{
  "num_hidden_layers": 15,
  "hidden_size": 256,
  "num_attention_heads": 6,
  "num_key_value_heads": 6,
  "head_dim": 64,
  "intermediate_size": 704,
  "vocab_size": 1024,
  "hidden_act": "geglu",
  "norm": "rmsnorm",
  "norm_place": "pre",
  "norm_eps": 1e-05,
  "positions": "learned",
  "qk_norm": false,
  "attn_scale": 0.125,
  "bias": "none",
  "tie_word_embeddings": true,
  "parallel_block": false,
  "init": "normal",
  "init_std_qkv": 0.0478,
  "init_std_o": 0.00712,
  "init_std_up": 0.0478,
  "init_std_down": 0.00526,
  "optimizer": "muon_variant",
  "learning_rate": 0.0102,
  "beta1": 0.93,
  "weight_decay": 0.02,
  "lr_head": 0.0105,
  "max_grad_norm": 1.0,
  "warmup_steps": 200,
  "schedule": "wsd",
  "decay_fraction": 0.818,
  "decay_shape": "linear",
  "final_lr_fraction": 0.0,
  "batch_tokens": [65536, 131072, 196608],
  "max_seq_len": 512,
  "doc_mask": false,
  "z_loss": 1e-05,
  "train_tokens": 723000000,
  "max_steps": 6096,
  "dataset": "wikipedia_en"
}
MLP neurons of a small language model. Each row is named by its layer, matrix (down: output weights) and neuron, and shows model dimensions 0-127. Each number is 128 + 32 x the weight over its row's rms, rounded and kept within 0 to 255. Numbers have three digits each. A neuron's up and down rows have the sign that makes its largest values positive.
A block is one neuron, or neurons of one layer that tend to fire together. After each block is what it responds to, as a language model described it from the Wikipedia text at the highest values.

L12.down12:117169120153110203085147098159099167146139131039117186138090072078081100149153100086095108111135172122131181126129129039137188137157111131097110093129132120040073173089095102121099100118203121118096089109124108062149146094131145142175131192142108101132132098121159162133167130136149123172158131166114162096118112097158144161108126124136169155121149159127163145184117118106135037140195
L12.down100:155113123093152088116125128118152093130150155097102121158157152137127159094162165128111136119070148172172137126088151181151179114198144159150129146138168105147119118086149131109146106131095104157126126177145124085124177102146170078142066169186112110162105109061120115114174164224189127156162176099101124063111129165122099081064192145123161114151119152089131047084100095080145107103111
L12.down193:137081106186106124130135098131156122146173156097151128148087141125091097136108108118162066104134124170127122105114109101151123143088154086081136126092105171164100131152059089170106065111066136071114120171113147107129121177097124141105125130149141141138107075127141096165185163173072198234091126146124123103100104142161129135142181139098137110085140159092093154114147147171141149135110
L12.down353:067133143191116155101145138097120200134163119179071139140118113117144136151127074106093133112149147157111080132096113128181116130133099146043169159148129144151099164103149121148150158105064092133169094111151126143125131068210142106137076106172084152109149151155090150145124095141090119059118144160084103133088072107129148128109132158126097114188112149176103107128098094124115192093155
L12.down475:198104143174143086137167121167126153172104123104104079125060136117105100144078137121111115156081093099160115134089088119133116161125117180174164051190088112105105176107131178122092132178147134119130108096150194163099062141033164116108075129080121110127094152115149115118122098081127158193109168116137154099110170131046109185093104162157114112100069123124158121166094087132130152159186
L12.down500:153091096107112165137066161145120104136163098128147077117137166073111100138107128150097115115122086042106146134116142136141134129184136191188188112133120141140161130109141128072114098152160100171092143119113181158133083151181125133173122142133100117137056118164094119110164170164115061168080094171099178143115121154157071119118133200064064134127124133127171167141108160135131085096134
L12.down597:103132149130105075085180161112071119162136145129139073161147080118184130106183165115139071147102160071170153135096142074142120147090157068146158165085148148115137176190134198058136139127150136118135041202151072191152132188126110142154107119141141134101153172106176156092161164125118084124128112135088119132162158038185112200135065124112105122112175124081100140113100138124105119163096
L12.down656:143143079123138135134094097110136107157135145147105060123095119087149150138051107145137047111149101141132208152157173061175144130083110203131110146133218114127150111089084142072113140085148140101130175094112164063142166162080130136128166166132118164143128173110162121121151130103139141114140154159108107102106092195118105124153087134141136117143136165117086165149151147177112086085104
Responds to: Word-initial split fragments

L8.down219:084141144117097159138099182133109113141101067180160109174159109156093139166145124159114084165100137131157141114134135178131157055148154056107045156117149132159176141119083098134081149076205114098151144180140111096111105096169122107118138083148124140148169165153159137093115055154112132120129066174147132208108121103041175132119159123146110181117158128145099186111164122189170177063122
L8.down280:154107157068119108156141084184111100074133111168107141142160107055145099139136133109111130102194085177121142179141079111127144216141099161166148122131121036142113131176124135112133146120144144089107173116141113176116141116112162139161132144104143180098111145077141093117155083182139139109159103086096142137139171135135135143168087124114163151100112155049081171140083122060115186117148
L8.down284:104074128185119119113230088126147128101107087082146128142149112180119115153163147137136162169093192133152065108181176089176082134120140124132121087107182152166113149132109128067136106126251162133132172200080088094136202072134110100141180138148097146077143110112142112111151105103166119141108157068131155126105165140147155101152166110183063124088114121066140148104148146183147123065079
L8.down386:127110129188163129128159085129113105098166155127158124118125150111160101204137157112155139213138130149123122105128087085190212110107110102133134140131144178118032135097108109168093148147174176151139131164071194130164108122112201127122105138107083096095123125112076105117160111119185122156177174092160130134156180169100106045135108155147152153128125115096107111151095167169170146110067
L8.down387:087159150177157098126093079123171117120155105127088166158141074079133102085137090143095210095166093091141088137133080116154084118150109137116126124112119110177174131085173173123145162086197141137119112136136139145104144093130109109142246163136144104069139139151126133073102068163164111144147135101143100116150187176113170095177138157145122118138183150165167159123097160062136121094107
L8.down428:156165200147133138091173122130104147206119101102177194110153149113167103093088201163126122175135109072168133056127150110100103094151054150099170097093119126136115115160126107160148138111204116128130115137121095118092153149101082124099141106131094078062138117131120179160105121089143141120114104175155127101103071109141112128135079122093104095145098097076160099156144168177098111132136
L8.down540:140075114167079146110095068182154126119174129145138081102154124082170138093155150193166117156096073197132148158186115115085167136152080121079126186126138128156144105148140095157178123144096138122149107048109160174125131151130129110058137118141083092148128133153125171079185086151112149164090153137159151147154126165076106090154154117077130189052142109142114099095126121162144130109142
L8.down696:118138159131138111152141142128129068158156087133142109126120087170132129122065127115201076135129127081105010179087075137119114136147169107101116114103128136136096102143115092151153059106132171205119147074160093208155121138150174159153095131076065160120134125188127103142127148134184099102106115135116096124154144098092091166119103137112169056137123091166109085119071153163143144098155
Responds to: Articles and word-final fragments

L4.down444:117158116075125116124189077160167084154153139191081110133132113163043077124084147118109241101154092148100120065127154153163105147167137117112219092071159145190152091108096142106119133122095105086105128129154135102175071140089079142146068149148088134121123135106080180196144161151108139146100111171113110167140125163099076166174076124165143166138090143153132140115048190095060119119111
Responds to: Final piece of split words

L8.down46:121150122173151153141122056133095100139057162159100104131164129115139165143112094158123092131087090120188173124163125126126103135116129090144114158166138243128110082128155046161146100102194111102157121063102120124091084128151170101132140141139110113164177134222084140124122088115141101155124177144130197148169150124139122099112149117163125146123114170082128160120120145106133065158195
L8.down126:115122066143140110135158190102108153098107130145068137153156127126128118055134115177121142213184104041127130129186123146210103123166107124102098108134110142083127178130125091125128138148124072149156106138077114129119188109119105151120042145183120114075140110088121112143128123142074084134077154157129105139159128141104139132080095124111126106135070142145160183176109133135206095150120
L8.down131:168110112146149103140166118068103118130105127106136077126109059144204102112095130112085154174141118173109081080105137076157157186169134163110182120166130160128162116157142115146154118192066059118138101155133076140110174109129092117104083118188184104095136111113155137150068184119202093142149116156112090112160148063136146135063143140075119153122146153139134166153117087120167138146133
L8.down235:156068086117137149121176115125089181114107071103137193079105098114097126160122133170109075107158111066158106096192162103103130106113089143103135138113080116133114138129164122082115095141129126079124142061156153101102122135148087149085092130126155110115084143167142140128060150115166128094085162160120128154139129107129090151163087120132203126126110150128136155128145168115111132133175
L8.down414:110109162112051180127118098099105233135112116172155143123148149108157174082149188159172131107185094090069122163116088093174138117122112175162128083144171155159087101087197120073149132155110090115149111148091132152208145105142169117152151153131050179189079129167140103168118076160179129165167068089090081158129183182171098179146125134118130159124151142142138164141198121122168139118105
L8.down433:078127158163141143133162162190084106133163144086123107102086153100160155041139224172128145142156106186113146130118152081155140201148175122120118101189132098165140100123099088170127129098221107142186173110152103179108130119135165140152092110134144171098124075123130129134124113141124118159061131168127119094084113052127097134086148149161136114100140138159124163132091125147123076114173
L8.down480:153103121121131147096132167130176118077123172164086049135135119104169112176119171145097079148101142215106128108099118122105173176136086150086145128208176141050111130093122035185150141141119135149137090089146105136180158129130081133143142150114073160125096129121110113103158112111197130150175203130128152131175138138154170094131177092151084153171137104131146100098079139132072108132080
L8.down624:120092141154176093160054122175164126125108168186097082156134111114128142127123107100081127052119191155182136082171137171136104130133143091075138182100146110120217182134204124064108198125147078149146132094127125174102119099156078109136156145154172059128191155180121122160098093184132104140115129168122112170095082083123161118141157176119086126093098150136131147129068065118071138160143
Responds to: Mid-word stem fragments

L8.down72:091124179144168159172123120104088117169142136126148114134153138085115144135144129110154092098068167136074100189140162147178106131132126129108100214150071165144102073110196104113206130131117166115095117124118116147158111081126119124205063152132137121103103171167095168130121120152149207120153106138065154112146078119147113097143096091116133141141092151119102093162126189079151131157144
L8.down97:098073141080126143122100165083124141108101132165091146111147120125095126113143037132199152139152165144133147113140182096156183101227105144128127147123166158096079090131056138118156099115163160120113150164152069123113164202149132129138118139120115151178195147163138108132152115136135091186133116107082111123173117143093160117088180120144089106082123136110045155140136171134152191172124
L8.down270:130134124141151140171102147144125095130140137179105129116149149152143126130135123150124092140156132112205102157193077126131130157074093118095119138118063105119154171104123161086099103090132155150116059130148136184177088179143081077175135163138131117121113162127096107166143142129131157069114117129160144134136081154119107115111103146124077183160096112109079116068144117108118160130150
L8.down282:165177085149182107153124134150106069105113080110082095193164088146102037070114177162094092129108146183121181104168153128112153170114121061127150131101129076139124087142166115095140069132122109181132150092156114162099078172129076146143129103131111135144160123132138126116152133168103171157174142111159102179150087112174138071087118138129146152117104118161106103137136144044134159108171
L8.down297:094085131070111080123134104089073180158138122126105150137117067098098143179174150172097099123058172103123203108031159134109158133114113137132106123135113089119070129139072147127178120088110093163099077170122115105164164135123135121131148108105100132062125109146110103120080147112222085068137066130106155138150156136133171147091107163155129170130190204123128121156134086152099122128092
L8.down301:097211209099143187152098080083107169137179124094119129109145111106140148117150135084152087141126174173111126096143156111170072154143114155046100193096106076101080173139083132127132094072130128118078099160155111064186107178084150148173100122071104079100182163183145095087127132143161131119168098115063074106111126113128094131087143129201095124068137131110042147161145102107109172127129
L8.down424:165148159126087127078126195114115167112132153114203147139122122146064146123105108136128135153103117068172084101051152108134060147185167139131134106072154160108057155171148082105118079096101119073134161149160064059119078135203150084166165164072125137086140129155141155121168138072176138110105161125159118162081130150163148186097143117125153125103103134096142169093180090139114138124165
L8.down575:134102158116167089123165154135189108136177180088154129145101149116124140123102121097109116237162139135152135141094179142152157127120148106174156089111178149110109070077110142149124112130229164155108110166140106123095137147079140139119139120098124197145147127138120120139151129161148072126100125180074113071091146149133107157101057109169137096094144168176128123182124113068118071151151
Responds to: Unit-word completions

L4.down16:193138161139106101120122058106178087138118164116158132139097118083073089186104073123138172121137144115092132116120040074175160160137077178075119137149155160119091157165120076038125110121161105103194101140145152181216161143115129192160126117126126140131138103178087134133114149090153082159173085161100096146110099185139165152155169113144113155116126135128111112114109127127101140125113
Responds to: Letter s token

L12.down91:110140134140132145124129126123171159129102165144099123117121114133134165122133066108151128111105178169098161181082099134098088170165134120160129111162145142135169116116146191195152121208130151200104080087114114139101116186120146122190105104117155160128134060170127108124112131100110130117129160148165154205111135147157069128110129115143082051132127071079080089133063121123101182134054
L12.down135:149119109130108148148180119113146120117116224053109140137114143142150128149183051100146103079150094102086098139114105162073169104117118111060150153129115124118066106121168113096117096125139146109096081161147122164147128139091083066057143141067114105134122116191177112144116089114142157126124135108135118151123129118165152055125067085171077117176067124131186120133111076175181159082124
L12.down324:095148126118085165086146139119103149208170112095095140109103100107112116118132135148069114096109068144085075122125114163101142129121100121101099102106095106104092157120129198131168143146091095130089082144143090107065138125082175121192150086113153134136064218087141131090132097107135089146152128142074119134131167165168148073136097114171133131107161127079055147156151113133116133132114
L12.down451:103121115137072151167086113151164074145143100053124097099148160055116160132076102107082094111168149149134171101147138120104108111129151119144100188137141124094154086107120157151137107114138164113145163120057101102132126102153165112175196148142122089175081123116106090102126129142111123140184121117093151153133070097134102105075100115140103147118137126117128125164089113098122127132094
L12.down455:079127135137093112116133094137146149151134113158171107146123159149071102137146159135183126151176099140139186075026203118137225143145183071162118113108100154069102147146088103151209137107166101083123175144131133129153121119118180102157157125175135177116161204115092145114140141079110081097059156161107155130145103142162111138129112135135122097132092146122172142129135152142119130124098
L12.down586:103111170144095153114040129194080123090138145123160148122123106162074119128113158137167137160149123148074100147092134115126132117134127124115122128103157130125213163110095052161078158064132123155149097107158162121160126130127095105104134103143130119092128082182155148103089140164112069173176101112134179131096122128112117114136147171119125098130157147174186143085108084089138143111092
L12.down638:187106166082169142156111132073164135107103124086186106102170159116096095165110134126137107108120167157153166153105165119155105146156122107090129149107147125137126094184134136109142059065097096135109108083111139141056161192108128170174114144125057069108198183168115147103137124103159137107131119125119128121065108073135110158090114116126143111162109108122088125115147077180121162160098
L12.down641:114133052115153091146118100108125148129107137128148141180148195148167115110143108095134103134146101147079139102126100156224142116043081173180104147151130064107091146126124110103118131082202112128062101161134132184083141150164115183095111175105143168136123080113163076084164117090128092131138143193174110095141089071147096103161127123186085104105143112085164140113133118118093155144088
Responds to: Early word-piece fragments

L8.down159:105103043140126067197106176150080153072116073080124182111122142153043106102110088132074159118123160129191107155121081092120164113066185106169116139152132118097130127083081145115171124150088149137151115153111135127111132130127143184103125100101129129204059141159124093158124184104076183206153099128161135092168150079132114146100167143129164109102143158079151189137102137102160184094129
L8.down327:128183104117126092101089160089149102141118076174197095112154057162119106090103098078150095133032148127159116097136158121116193129110123093114201204115135122064138167132132127133099134155125111060100177164099100111077088087148140156129156071100166054135125149077095069160148127144158100108146104098158107120113112114144146170102122098190150162168036158110171109122186110113127163125145
L8.down487:121112151118117086126103116185227125136116109102114129059121127128126057144081130094120111120137106103160113128150246151111102103072123120161128024117175156131138132137151181135118147170103117143087186089134190116135077123145195123079080113109157102118130101118126146113092127162121134105165119080135069147094219121126172160180094059127157133143117125091162104171078123114118079158127
L8.down593:147127147100149132109141132118131142105127101110144119140064159146167136106102116099139161105182104050146121115141130112058109050098122095111106080132094080172179166048160127136131119163082070120143134105205100088136156188113105177109151214138079166137092146155116101087089128167158139126071144104097090139130170108128194142128070122062140099091171114172088111143085149127094052140131
L8.down602:066186112080149104120106143168109147142106125149139085112096090153083142128126124074135103252120119102116109132157174093104124152162101098124147132107156203103145108129104128142106162141103113101112135110126129086133131132131106067112137150104092139101093159196150190182140095121095094097148140111080156094113181097187122084127169174138123131083146147149186174147175156158087121188086
L8.down604:087090073138187149134118130136111132122144120171116139124153093160094076125110180110146172125128107108183094131127140102130146110174124108149152086164117110139100134116142134113115210125189150179089149203128166130151151123149137088134112080175133152170119170165078123104111097081144071142150128080131112049123162101103149118078148136119138104124185165134072118117170120112137134143123
L8.down621:128147068166141078139056136155158084136151055163149137132136113127106118178092110141102154152137057175125144147099113118143112138130121129136122117163074132146137139097203171111090143108081136085097126102111110130126161165140128136140150092151086092150128116149118076139140161132166086136106085173137151066192158092186090128112128130157106102143081117092115186125081167139135116146102
L8.down672:111079125135113190121112110154170102167118139134184156065127102071154134077177109173138136120129088084073094128183143164126121125117121086179096169106167137107111175138125183118120143135120170120108134081152126129116111123141136090123125104148108091162147157138133072165126097135090094101077142136091132173109157153111133148157131113115163177156140090097101107068117136143164082144062
Responds to: Quantifier word endings

L12.down15:142117145105133151118122112127079146172143082139102147087114098087136111073174135140111124162130165134081152167076100129163088123155115098100139097153146105115142121095135120130090113224111134141146068062132141105123088159112137139090097113100108129182109104113119132117100168164117130137176166154109134141084038104119151192148107135037101119122133133074111161171154142154160091111106
L12.down25:117102166138107163165128089161113149091171133159178119165114163083174117155164109129076112101103082134161098132133133114133106091102099082182161094162136105156135116078111116138068110166125170199111172136061109155137114079079102168126090129094148051103156144156156106155118149108145152108169075120111090062182122156145130057106056083145127101095132091091182110105079114153049120072088
L12.down102:123186163095122206157149082170118120123145157200105136108159111084194079100121145114176171114163190187179142120111079164088141159047120106126100151183064114100142116171125124182177113195117180103129135092125156179125081135157137123132158123107079087169126087099107165162168106189122147094129121129081195136137113132135140119082101148089109156099139106122144142144135140118153144087171
L12.down418:123107179120098099164129127137143085087093105152175117131165127058143112137108159126155179171075130136048160184078099119143091085174216128071173142081108177136139143209125085109163114137187134107153114157138130157153165113165144144136151227138090136133119164119118122128141128093204121093096131096101141104094122124090184109162119133117098136151113176133082128166130120155159100133094
L12.down419:114130104114139155155133163125084138136158181127129134098173127168124077055096098141108156212120133166143134124086109127128143079165095175111136152102153132131097202095138129173174143183118150170104130114129150163124121089121137142176153118121169122147120095118054125170139107141160085139098186186116072164121084138098146048114123089115129110076148129107145097092133140189098134137135
L12.down509:138100106167119113165186136106146085137113080103132074113126082109124109116120114082122093096234152045128103092112170131146134050115191094163032142165117139105147145166165088116171178147125167126101125093126116072109071155101114178135121100151173110174090164120125163105170174110138097073113115086115076134215167170156062116116157148088119100115112104181139189153087088182172151143104
L12.down621:138140132158146145200092089101112118178088140192185219103140127141125142113101172098130099185109175142196102105132167132184125174106123156138156140101121118128105048075129126137149147154255142128135142128166104119102086064159163166101097182124102173140110136119142142130123158143107095126149148082158177106133138104123100168112086142155093120080049133119139107164125113120110081127147
L12.down697:131137022120188185087174140147164158146163115120107084079120115071117143130092129136132099175098077137162162137164083170118099175131124096145065136166185131114099165125129179145132130135130134130076152182163157157137151089134094099121150130083103131138134089102154116068167111102109106114146154127128127162094077184110117124125109084107134157110185133101072095155122125159103124144162
Responds to: Article token "a"

L4.down650:078104125139082125160118125093095154173120139081131130130146092085100141124145100160070138114136125151127144162109160104135104048102141110167103154131070142125137121080099097092146075106093188131090144138113102117155121155150156159130138101163127106087118171090163083137167144117097204119148081174053160127159069070143130127150081156141098134091107179135153066116098153172132207153146
Responds to: Mid-word continuation fragments

L4.down2:089097168131145154125171108115136131076117147144124095157177080054164162146144178144134183110080131135118063095091120095083205103153146200053167123156106148116084163127157129145148136138107127095140182104116154160137103129088202116157087119154156044095151112095100181180086111199145167115166135135155149137090128176129140112103119125115142108120090176145102147131155135112145117108138
Responds to: Indefinite article "a/an"

L12.down110:084135081107113158153106137113142066168102141153066159177205179111141148113085112182152131143168137155134189183147109146106133061098116158196157113118154133147156134194159103098158167129096164133151141099152094160095172151114142147135118117135132068099109113181129121114114186136130064135110116129149226145081150151191131114091100158142123116064100128187074143095155105108116084130153
L12.down170:150046067157143135082130099173141101140139039121167086153149115094141077130129067157072118135188090114170116131132202132093176170095120126126167092141142128119171143151125156142165154089111162150137108094142141145114096110175150073134105125150111162133089131132123127118111079103112177120053112174078097094179178104086112214111129156099115157096089115120150121150099176135142097148169
L12.down211:050133110194175083155101088100106140119165140118171090103192149066122150106140095085146107114084158156160182156142078157142123209107150173172187110138119117109121139148137203121118143103163139150159111125134102159116144118108162106105095114116131102057153099061129134145123072093112149140214163160091119087107131105115116132151064145154078089103067109152070094163065096101136105190139
L12.down416:157155128144146136062158110161152100160085143134120148098132037064138168121138155123184104130081131106149151214169137096106154115150079129102148108168135130193138112113108149130156107169152085137115126167122146132088139150126153129147172101135144110172153156126165087133103197109065177157107134145070116133107141108134141144142144095158045114133073152188100150183112161094167122144147
L12.down489:176091144177096112207108134204152095126109160089131104128106103119128112106137168184100059138098169126114130153206108125156130069138162105129133148148147062132091105139099048170153112133157145159127087153134176112159097102128135136108113162096124110135167159138146105122153072116110114080108133157128083133136152137171135108127139129091119177237145085130091134129113183152083096140102
L12.down536:118122130114109118167109142101102139077072132128169155124082170118140126144133102111076142164113155160095186132140131128144152124151104125128048096140200186176112159154072106119125113174084143123152087144152175131077147148073141174126147157138116125142117143141124106140093191176161237089118163090106132162118098168106091138110102141138143142114151185148114134090127104140094179166132
L12.down580:141184123113131193103141144124103114151090044102134095128149100126064097139112136131106130089127113171083072085155139181116112141098132077033141182114165075133132076141132152098097152161115089135144187090119093161132103126153093080097076119193097159175116121173169107145128137143058089061116143153082158094133149116062155139140153110181185165081132136154139165059120168123135081049094
L12.down601:150072148141088129150127126134108232143118122145112092191111220145166105129169090086138148122092145119141112143158126119175092169054153101095162140121141087100143128152159085123164087159219120127089126113178120176179161153151120120126120123159136170092110132119155116136157112137167146132133139140109099111188105084118101183038092148180130152031086114129136094123155075112141164110148
Responds to: Date position predictor

L4.down479:148163127123152186086156109148173122110083146123116125126073081108152202123131105163123126079107112104111096193112200075102124164168116173071079131130120158101122162085131106092131087147192082113136131086116138111158120084109098134194124097146152141112119140145137158131098178105190115123145133138154122182119108151147139164118176150153109143121101187139178123116086102118077089108111
Responds to: Mid-word z-syllables

L8.down73:139084157129173135130132099101134157130151119100164107105121122104119107130096086189116127115122169101076123085130110075181150078166039133077200100134163129156169135137134104086160082101141184078087107109132143123141157107136116184131114082077151099129099110127111139171158123107162125068139117130125116148112097121122135157129122116152164116135106142062081156111087079110118102212063
L8.down276:145167187117116147129104143154209067149087145135137106108118170120185132121099169171113168094144140120129146154111149088052153077159117130110154142157068129103084076084141176144126175126150168124155170117157108157130123152129110123175188135148062136106140118121107120162049138089094185155131024083195132116133152042154132148171139124168159121066113120121090097145122135147107148101091
L8.down329:111115139034149099090148133099127158149105067147086161097183088120068131103175127147150112104180079159113067166075132175151121152127101118172162151149164128109127140074061184080153190125103164139101144162189157057140141164084089111139144128109095175100131159076108090210137093123132132067087165135153159157104138112125131123168172159105152119102133100167084082135086099091101115116146
L8.down375:142074137082086125136137198110121134131150139133096123123149092131084115100108113123121115134098166153221124150193158132155170140090094078121086138098129168140095111100128090133160139182143172093072110124062124139104086185136109107119165165125179119133148154130137124161126117176123175131130169191078167122115132147159115073109148147128185060100114147087103169088096127154144153132111
L8.down456:148119076056117153089109155120089184096086163149160163107071136156099120140146145124093054177090130135112155128120098150111144110142100102083083127086170169117085157122090114107092142102125127098108093120084103114152140104087160080084141153143129173145136134120134137147150132059122122126076116075142156134089074186092111127069112172205176110067181159110192098152138117067192159090163
L8.down478:171153152101067078108167151077142166121115106127137122185132164115133105137120117114121130151115118123170147089130101107157068156098109124085102146113138108063096182167109092066139072121136192109115068129187106120126077086135154108179207049163097177132120156133135122105069080108142127165136128125148102201170098151153115169070174098137177141102136041144171162148145154186161134109119
L8.down608:147144147043103136131139126100135148124046123155154115166145157079140105122152128101143149209121123147160165146170102197103217117113111134075125137119140131142126152164140111116089133140179133102159129165124096083094113153096183158108183105145198150096089118123117170157143144083085107113116145183179171118121134134105148141128128075169120069135132183118187142123186178112115187129111
L8.down637:108163104134128098143114099134172144066090032120119168138112096151117130176174095138158097123124117145138162161175131059134113066123080164110088055131061118102134135127145146107120151178047109096115122130123122174120114095117118105096136161101150144117156134098113112141147058118172121154109206146153165176178089186138100091118086136161176101104115098088168236108143089074159149101139
Responds to: Word-final suffix pieces